Weights of a small GPT-style language model, trained from scratch on English Wikipedia.
Size: 12 heads of 32, MLP 1920 tanh GELU, vocabulary 2048.
Architecture: rotary positions, no biases in attention or MLP, untied embeddings.
Training: 416M tokens, 12687 steps.
MLP neurons of a small language model. Each row is named by its layer, matrix (up: input weights; down: output weights) and neuron, and shows model dimensions 16-143. Each number is 128 + 24 x the weight over its row's rms, rounded and kept within 0 to 255. Numbers have three digits each.
After each neuron's rows, "fires after" lists the tokens most often just before its 100 highest values on Wikipedia text that the model never trained on; "fires before" lists the tokens most often just after its 100 highest values on Wikipedia text that the model never trained on.

L5.up1056:117087129201153115144106115094142167101092122098072123170142135128135124091146113129082151168139176146176119128114152181144108191145117126115143128133133143102106143131071128148080124141129137169077159129163136141145116114102138146117150144122098128101152135135128127105079139131107077144154164141134111117106125101100111112149095128170151117111138150122093141153103140145153151121118
L5.down1056:121128151167116116129118097165150101071140110111149142130151119149120138120122125110137109134164116117102136117096144132145115155103149124131130128101136091119108145077163108129150149127167166145128128122127119094121122113134128127097153109133138152133119134114112142125160130125146113146137116124114098143084129088145148138098154163143124111148120152132078125160144123120167154100079
fires after: "s", "y", "History", "ations", " career", "ography"
fires before: "\n"

L5.up830:123133137158106108099140160074111121121161172072101124106112143104115133111109144185125142147133128095140134142125132159160142141142084122136120152132136129148158171117078166180161114138120111139140120099112169117115176162135156169153114147146139113092124130152171103079113153139096157133131113135133158140136105117102100128121142106133121115136141137138113142116102104151142140180121
L5.down830:191128104130119143130145125130104137111088110133107111133105126119128121083126094119108100102157107105194142129087138159145109149123116142104168139086100141129125156133105158127092123129182080091142112142139188140129126115089162139143144136139152150163087090089111105103149133111125140140121108125188135125165140123121135140122145141128115152140111103111134164104127081142149109124122
fires after: "en", "ra", "men", "---|---|---|---|", " Women", "-"
fires before: "s", "-", "ed", "|"

L2.up616:146100169185123136118125089134109120128085091165157112165124135137153162146089126126130139130141133121108137121110120102134102115131117112141136145086128138146076132099061115101139131133138111102126111145107114115129095130134101151129126137133131143171109150159170158134089161096148110119117112113185130150127153144113154141146130103149127143147182157122176099109101130179155125117138
L2.down616:082119096136122135100149158128141134132185119136090144101135112151148149131093116150132109123092121118114118172077125126161081102126145117154144096141187153144096141153102110136157168150116164171149159095117114120139144122132155117086142126079181125091103117109150075111138100111130138158093161112141124147106138158147111168157101127107125100113126140137146153136113122097079121111121
fires after: "\n"
fires before: "==", "The", "In", "==="

L8.up915:113114149149138135158141135174184159136144106094103144165124089134169150080143132132120135124117141103093110122121137095095121089122167156107122118097171102103141143160124128142166138130126145137104122131129127170148139114133151141112153145135070071171121129122132114102143086124131136180139150162159115108069122163082121118125122115129120119146112169136143140136138097131076118119161
L8.down915:151113111134120157138104070140137122088090090151147133119144116140098131142078073095119101166129145106120094125138076126128126110118128142147147154170150134140103124141121136116125149145116155142089166151152104118137124163133125159122099128123136200164101147140131083133101127108112154137137157107107103138155173146136126125147141110137131146158133120117129097130128133119138153088109
fires after: " =", "History", "."
fires before: "\n", "-"

L8.up1310:149115167126074120094138094132127122132156116088108127117092113189143109136114128049119109154134107117105129113133115142173118186158097146132160139138098159111109159112113155119128102077087133149105109126134128157116109142149109129183132109140161112162138131105131116116108133134164095110125117136165156149111119095118135121124125119125139101116073168122104154135152156115118084141137
L8.down1310:112134136138092121157112103177169159162150131064103101114126067155138159117158099109134150156080205101131125109115098121155120143150148156111127150137168127123132098096111161062127138151150143114122136078119111089141174143155120148148136117121135146131121122108150104160104105139121138109104130143116117137100117094108153129118120082099134143092134112139140161128185116130120125146122
fires after: "==", " ==", "===", " "
fires before: "\n", "The", "ć", "ol"

L2.up1685:098096123116134158120126132129121110107122142107139083125168130116121126154126119115113151099115110139090133114129145121155102135120113111120114131121115131175170127111110110103103123110177153099129135145121145140147109114141090154081133107164135169178139147126140107164175138119129150103117096137122099159133133188080212166145153099155159126103106113102114167099112157160115123104139
L2.down1685:099130128095090149119138164106147142119146142151156167128136110097152121114113114135125106137074155107162102173106088072166107100109125100155145070114131124129104128134133104070145158148162133118158112124078138123134088111153137128103136135101169150102096124120133127117136086134141116144124107133147149132112149168131166164121105148100120133092155159173123136122110128148091123085135
fires after: "\n"
fires before: "==", "===", "In", "F", "The", "="

L8.up1793:135192111140110108143122131144138125114095114138139107125183098100149125161112145079169098092134140121118122108085127093124128152144102102143120135135135118139138141126112141072136131118096127122136125084116135099143126170118097133131179150128157119127141157114096173109130148159122138125098168079133116154130144113095157108119123145130098129118078155074122121152113144144131130130104
L8.down1793:142141136098135150139090164106142081158142127135098140132100091116109144146114161116110123146168102182130112137125140130117150134153124089123147100152113130145149081152119173105156163140140150113158108107118112139156134141111117103104099102106124134158120136133118171137110186141110162150088136123100101165142151150107107101139097161102092077096080130160111174134110109130153106148111
fires after: " E", "min", " di", " sign", " Or"
fires before: "ic", "er", "s", "r", "op", "om"

L5.up1372:136121145126128172102109142140091113139123117137114136105156155110114139090129134189120148175150133109123142129147150145093132081157124135118076152125095098158149142113160121139109126108102137156129125090105075126127127207132150161098087188124104128113146114163139162117085142124148148108125102115133104121149152124135123099151125162096132131156104101129100109068139133144134150116158
L5.down1372:089152133148116085171104120126111116188112108106097147156077117165141086102080097139102105156168159138136150117094127132126101174132079136130145113142112105122165084121131168135116094143153154153114128141119140099122144163161158100132127100104109142123136123123126112125160112135119117134123124100109145089103145124172131125114133134129107108147116131102140092177127142133126127176145
fires after: " fa", "vi", "mar", " co", " se"
fires before: "ed", "il", "ing", "age", "ual", "re"

L2.up675:124111108140135082173140114112117104146079106126099173135137095125133103152127124086117158128117105144156101088118123149115121132074092131106118120128119162119127126106094168159110157136117151134132114129124159148141116121106157126150126075151105143171147147086146125126109133129121116141125118147129145128096111139100098181088159130173109084135103126141153125157151124088155147219133
L2.down675:115100146105176101129139116113118101137110119160131118112113106148097143136128172144124105111088127115118101126160130142148133106122144100105173157148177149149093101150143115139138167113131139171117120105063121138144181143116138118116124102131115171181112108132098113148079130133129088158138121140141111141119090117123093159162159131143119157142167105120158098162156100149156136171113
fires after: "%", " ", ")", ";", " 0", "]"
fires before: " 0", "\n", " ", ";"

L8.up720:161086096117113132127132070156146111099128132111091115139142097151133134088141132178144111095153132124085155124121159153154153154092114158131115083108145119095131152095149125074105151107115104148167159146140152128099098144150127159119134135138132126117130127135084084155169142134133124124101117138087124134105124131125162140092136140086138107107127184092125084107155129137130137140124
L8.down720:127114141106130116161145134135152103146099139105113125161114121160105108073077168140139115147081136123119117131142092132136130113137132089126158119165158078107131143146153131112132143154132121131168095117123148140142139124108106108109138133108150113131158104153144115117122103114128132145109142051165126138139120104213175157148132108101169122139146142111134166137157102138202125116095
fires after: " =", ",", "History", "Career", " career", "ography"
fires before: "\n", "00"

L8.up1412:109108168113110144152130129145111158145149169123121083108124144125147154113128108128129132130102111148101101108124154105071099117128112138178091116115131160129140148101088188134139146081132097109151147139113172127137114127152147049157156099130113092121089131156100091114158109112117123140124114118131087131123145105141137139126150127097160147172093129143146128152069133133117132133153
L8.down1412:101126133098114156131134093127168078110130111103135122137150137135159116150100108112147185075111100128140124126157134143081149147109089135118154114080062126119107127124151092169151138172069084139117120150135127074119124113164104117135085139132118171116111135085149130141126148136148149128119170116109142113132172147133123148112175110164146136132143144152142167127176121109101121105135
fires after: " ", " |", "s", "the", "us"
fires before: "\n", "|", "tic", "s"

L2.up1061:068129111144122131106088182129091140172119125179160150140118121127141168132078119119120148126133122181136137128190155162134131191134085149098143153092145163118146120140147129135135127118107156156116156170112144120124106109144155150086148127100147128158127139142135105123159119124144113117155127147128132147134070097171097105118076111122153137142130112139104135123095137155117174137130
L2.down1061:137136120097090083124082147150163100163142126143131120110113117139143137144121094128108115131108115144160127108167110117185170106136108111113140139129119129094173123145118114125114181149115069142137128159121117142197122075128141158132141092095101158137101109114140099136124158124109122126128115089154139120138114119098122102096160152117167120159152174156126112119115120147098148158116
fires after: "==", " ==", "act", "con", "==="
fires before: "\n", "The", "-", "===", "ities", "ist"

L5.up1310:140136128173124096113153148107121094130118135087127066152147127078123119119111139200135126094159125146116149103142157143141102159131111125120115162103120173165132138152114124136113155115138126139128132147109095133130114162126128164144145104097126125165146134120138133118103135131133109107071129119109113119125152172135163109104147175148101159096139131148144134092107107113150147126130
L5.down1310:118119128192104118125130139123139119180153103130180107128147145170082098110090148104111096160150094130166170163132146122131129143081134157123139116125129121118142134140184107139123143102082126149131112151109125118099125131115111145109113171192120118179115120116077110110138141141147116118110106141135158177155117145112145130105125143123088133207167124148124095132137127113152124106133
fires after: "-", "|", " ", " Du"
fires before: "-", "|", " |", "i", "•", "s"

L2.up668:130191114138148121134114153128122089148142152148138130117120090101111190144146098152133170151131125180107085102104129125096168128140122114159117161119128110145155174087132131118165124121161112107120069135079132114126131143154140104174146105138144147161131137122100094083119112173123145140121105137160137078168094126112112130105123133146099096108120099146168124137142116143129172125126
L2.down668:159146168128135083087117132139135111137188112066165082098126132097129196114095105088129141107146142142134092167150166128113107062147131142152124119151102122148105163105112130117141125089138117157160137127109109113090115097119109084152139103149123116089126186117095150126132156136136118107149134141106156103149163129140137119149135131102103103130124108105173127161134096106136179139163
fires after: " |", " —", ";", " ", ")"
fires before: "\n", "|", " |", ";", " —", "–0"

L8.up1526:103092150108144141107139099157115170110131150157092150148091112148078137108152145138176129154118170133124137116105133113070109137114124127143121140115124145095132176127156148156099155115104186145140129121143109099101130103095133153085159114110104098146171187138115121177114139154161116121140132147113131178139127140118128135112143127113120136128140182135130140155142131139136143099185
L8.down1526:066140167172138103138118096125159125149094116092094146117126093151114121086136145132138128097099171110146132164123088072166132136101111094112143152113169173132105114149185104142156131168126146122103155108140142076171129158146158126110144137129144118111117160135192093123151161122132181107138127141130129146116133118129137165136105129152119170177125139120128143116128131136140159129154
fires after: ".", "s", "History", "tion", "Career"
fires before: "\n"

L2.up733:120129105089130152118128089114147116126126123133102139128166145104149110109171113119146119115117093145153086106084132142100110116148101166128140116088114150081122122122138071152133130148123124118149172133172131105089135112136118107177117151140079172148136088137085148060130148119116102141122129080145109120147130150111137146100144119132110169101114119130156127090090132165114162112071
L2.down733:109137130162151141069117144195127153120143114075137146121138118109127139129154105146138124146132125106139126119095099126123107151107114083126150127093180142146129148146151118109120124101151156128130147120154104076109099141096151125150111159152066118143128129116127105137115171121161121133119148180127147155146144134094108136136110169132102163153097101079170179123125159098074126157094
fires after: " |", "s", ":", "ot", "op", "es"
fires before: " |", " ", "%", "±"

L2.up1337:120129114125099126149162164117184147151121119105105132162154178136128111144130133079105099138093122129104139114148116138135094145098125125151123057122141186133134089110144111114107131179119183108122134129143166128104108159146137092099145109075106117182148137129097159094102117102101125140087086104122118156165148121172120151100126119120152125122141147157125136153096161109113123106131
L2.down1337:138136121129128150106140118120149112130129134111103139124088149129101136130124132088083089118157115155077086122098121158133116134108130123146138094114115138096136106169138141106146204130111123156129150108089120149132094106127123079172121146115126135146164136081143160100142119140151096086120097174142122119110169127116099109147103141123134162136108128125129141131156141086130122184145
fires after: " |", "lo", ";", "ad", "tro"
fires before: " |", ";", "s", "ed", "er"

L2.up1842:120145151102115093139156145152166172127142151141108117116116154156114120126119089140147100124102123161128154124126132118125130126130090111114156105073159149136088111150137152165156125097122112124122082107089113111149139153110091149116129114099110103098144127156138122152098105099124120120168149088099105137156160119099150154148131131121115120175125122145088172116110180132136094131110
L2.down1842:081148161111151130131092131157135132175148167129153076126129135123140138172158177102163145118113134150091117083129128107133119168102140165154124166096091126147136148095112132079174128182122148120113089114163132081122122091142111141113113126162081131135106114138077124177102104150095119138091145148116180109158110113091140120125134123133161134132110112157119111150148135115124145132113
fires after: " "
fires before: " ", "\n", " −", " A"

L5.up900:135104143122108149127093150146150119150106109138120128094143126105079141124134168161183156116140162138145147110114153129100148118126134102152103124108127152137133132097120115103075130154117163171150162098142121112102157114107135179115111141140140178148142133143148153111147145129124148075159151139133121120131086180125111154098099161158149138141107117137098134141130157096146143142108
L5.down900:092120147136146115129148139139135074145112145150123109103131127121141135093130102154141163129106087138122139120099110119164130132080100102191142126122138130135070153142140166123112099145146120131123139090099115107138121118122078108116101129137114152083121136105119126118166123088108173089109108187130119134141094113158096104122133151100136119133103135120118128128151138121143120093124
fires after: "|", "-", " |", ":", ",", " 19"
fires before: " |", ":", "),"